From a checkpoint of a small transformer trained on Wikipedia: LayerNorm before each block, ALiBi.
MLP neurons of a small language model. Each row is named by its layer, matrix (up: input weights) and neuron, and shows model dimensions 0-223. Each number is 500 + 50 x the weight over its row's rms, rounded and kept within 0 to 999. Numbers have three digits each.
After each neuron's rows, "fires on" lists the tokens most often at its 100 highest values on Wikipedia text that the model never trained on.

L3.up889:484516459472579477531547571452483537438452519478470498428556537569417430478474551450457594505462451444572483442531584482501495505468457461487480468478524453551610532466510382579413515631529482525572455481444471538462518580526468518538499474523535480468494482500556549454491483482430496505439505537492438579492476500425525473422585457463491536523530575538439524467499546513388470464441549412392514503480496456547484440541480578602482557494475456541519524433461510485449503506492440545571495390520493558504517567396526457444481486420439459510510549546620471530628531497518527466491545457566544615478557567449451469531424618583460585461534570590468502511402451508516459476500
fires on: "| "

L3.up187:472443425492441559440458454538501522456569618521521504487452456470518483459461508523495521515487537487509415513535443449563465561505429507456565426553525560550577406465502486517575539594470560454559545507537421456532507440529433571428539429553396513592511396580478585483464446538541521503514502506437509531535548465579487511427520534534550500503399555505571413470445455528567561481503509602533513478534514500423476442466602492490515483435546442476558539531474433533561503497424518490515426497448553568531495516511476494470431514504521508569588478489513589592445474526466517453531461509437366508489470540531527523548522474427624442504592459367550445540491434466535540374513
fires on: "j", "early ", "late ", "end ", "Set ", "League "

L3.up780:477441385536529534481427469476488469539553525514533671465495455493535504483548522503437435509538578494564512429489482515406482560532480554453479439455549435509484514433501536411494478479499501545517614484506450478427470440435442506576575483426556458519666497477526429536516421489439557477503484472484513459468468452500450494425504439458565460460564477488507585518457559420485526460544455490575508491446463517448508431477400472497452538495567472541546610437418535561525482598499524529524469511459553551426487574526515514468550430467425374533452591561515511522473467460480472461478541457463587498464644551512423490530593490444543467491507469550484530607441489528583464562495
fires on: "its ", "s ", "took ", "Its "

L3.up882:468395537501456509428550479407514539493535437468592492514485537481318490485483521535528399453460495441476496541546513423515475513480555549476501547476509501459499524471510501499506473501495512503494505520439526489452463550444564573493518504489473484444450684484452485456603573488557562491554517513554503489595431589548575450473536512508509486457547444429535481515448496521584535510551543504488501429507495435422536541479552515533611566490501506558521446506568426634533589494446450582475492555474518439609380472524453529452472532399471483528533454469499576477514522532539500530572487461425485452555514457490408525501546497560437426590616506480555558442477597501389494539477
fires on: ", ", "of ", "at ", "first "

L3.up441:449515514537554483617564515431460710441477560478367472477501510512462386450535480532447509500444550505615549567517508462442528451497556459543488480487550445538501469447541460506515502544518589500542481520463521512395513424520463518466467523490487504432529444486572501496423517492499554449453518469555481520562453519474492432465468450523602469555450539466487524532440478535434532506399507621485434613482492590502593467581484444532523452492463525426481594473447525491511522430431491556466440577464472483504496433545492510505552493506368431538461499577521583443504582480485518617463463500526533541504577475479506467523584456531491563534539472574443545471556581436550540535539
fires on: "| ", "its ", "s ", "previous ", "23", "34"

L3.up913:441488458497506529595537576534456435461458485541464560524427479447546463475454414475489458462483572505527474424572529481514488587476426562526529540461562440502528537479516523559439524528463408621480464467524610498467488529488493477392553528514511480577473476433490477547509622511463475564466528424485503463471536506477435528523520519477498506490540484395464484453601526560505422577500596511398589423575429432540517472490465505497445523410506411536545572455398469484457435595520510561584581497531536429488476532507500450447473492600466503454502536465480438471496509534502449556512603435616541517530454370516417514521517509454510547556533392487446558499436589500498542515580
fires on: "by ", "-", "th", "By ", "9 ", "when "

L3.up757:490463487496497550488507607525529450511583519516454549505468540452522513561485505414412495498393547563561547610514542515591525386571530447519504414508560479498555481426434494444461491519534463535538458535464460482518402553489473452508404566515521489383535515580439575464531453537503451539423511569510525594389481535564610454460570492524522445510459467532539512533456438476567463497490551579510455540539460423520511497511421479608577495510528474545458531434537398503529531502532515444506377438509561482424549518511430523426495478530551493578479475419474459494495457460573474490520467445529492384516541522437489578514551442608522361493501528550530456465489491416479449501427
fires on: ", ", "and "

L3.up184:516466471510476528504569514472488496493534500424504516501502490461609434548471455466537577490542544410492400443498442471455561666470521489593527564423552498603482541434503485420453484549606528545454505513388481526522556518591489525538511476485562484493472464568448505522560487589338501457472500479439518483454469467539539447459441522545480500534541492517527549469439543494456474489538520493508496573551547584540512487568526436418441442521445462459536623492568466466535544508521402566475540467535474615441521542539530489505480472503454539458472532443408515490618428612582444557444506431518481411466509507489439571440534487492535507443443508478444472564516396544409428483522
fires on: "| ", "0 ", "hold ", "model "

L3.up513:426505350496486416447513455548459507412506472449550489513521501550509579580492489523426503529529597522596576592431527585480489438432518505487499411483583471474430433491421490530520588444545488555467547503447505534465450454564524578535537462499563409397476416478509587537387541465506501544509449487587487546469512510522432404517588533472507560518467541485548582406518534453389507517563530508479586526508489525469571531467445583544515484524529426535466492480460424496568498486556381478511461490449354540515409471544471450478531472524498537542550505471588512447500547479530489530522433535543502511559451560582572422522485436491533497588450548533451438519537460498495507505548
fires on: "from ", "From ", "ur", "1", "i"

L3.up992:502483340489519522470538605428465578473492546450529473528504459550468499546619532602492595506526477566511486481481506380468493542483470507483644497541495451468506530460518396510434493509491432597573565543449462527509538531462479600494545472478500520502457560537515579516445478509543424468605434462460516407442510534452467441542449513536492494520558411485534442488465530472483430503494527473500470389513560480450499568576602440423500504591554444460452515533483485524467448430436493552498569577520466584443493474448464476534421430530520408524535439592441499528518451486479536449525532575555472494452470503497516521438592564555527533490544582412535500541424542557395451531506
fires on: "202", "| ", "those ", "Total"

L3.up169:454515519522500416460529529533501449428462542485489499526462513458425483539478488567452355554455557522502424618571437491483633527510402452482519516514530498549559594540438514485488460440524466479489405610542461583479534504535478551507476513520520520546509458521484435585509480527530514511518484531445433497519494529363506519509471484436428558518509402485390610595484365573515431548494571555526525526450536424502493461420520471422525529521486553478477468554581414516491591578488452481499488416539525578512490506445559487410561436555522458448471510542518488507459555560523436527492482467485490577534545488571527510524538588459514500521537433493520495424487576476633507398431
fires on: "by ", "By ", "friend ", "ot", "ad"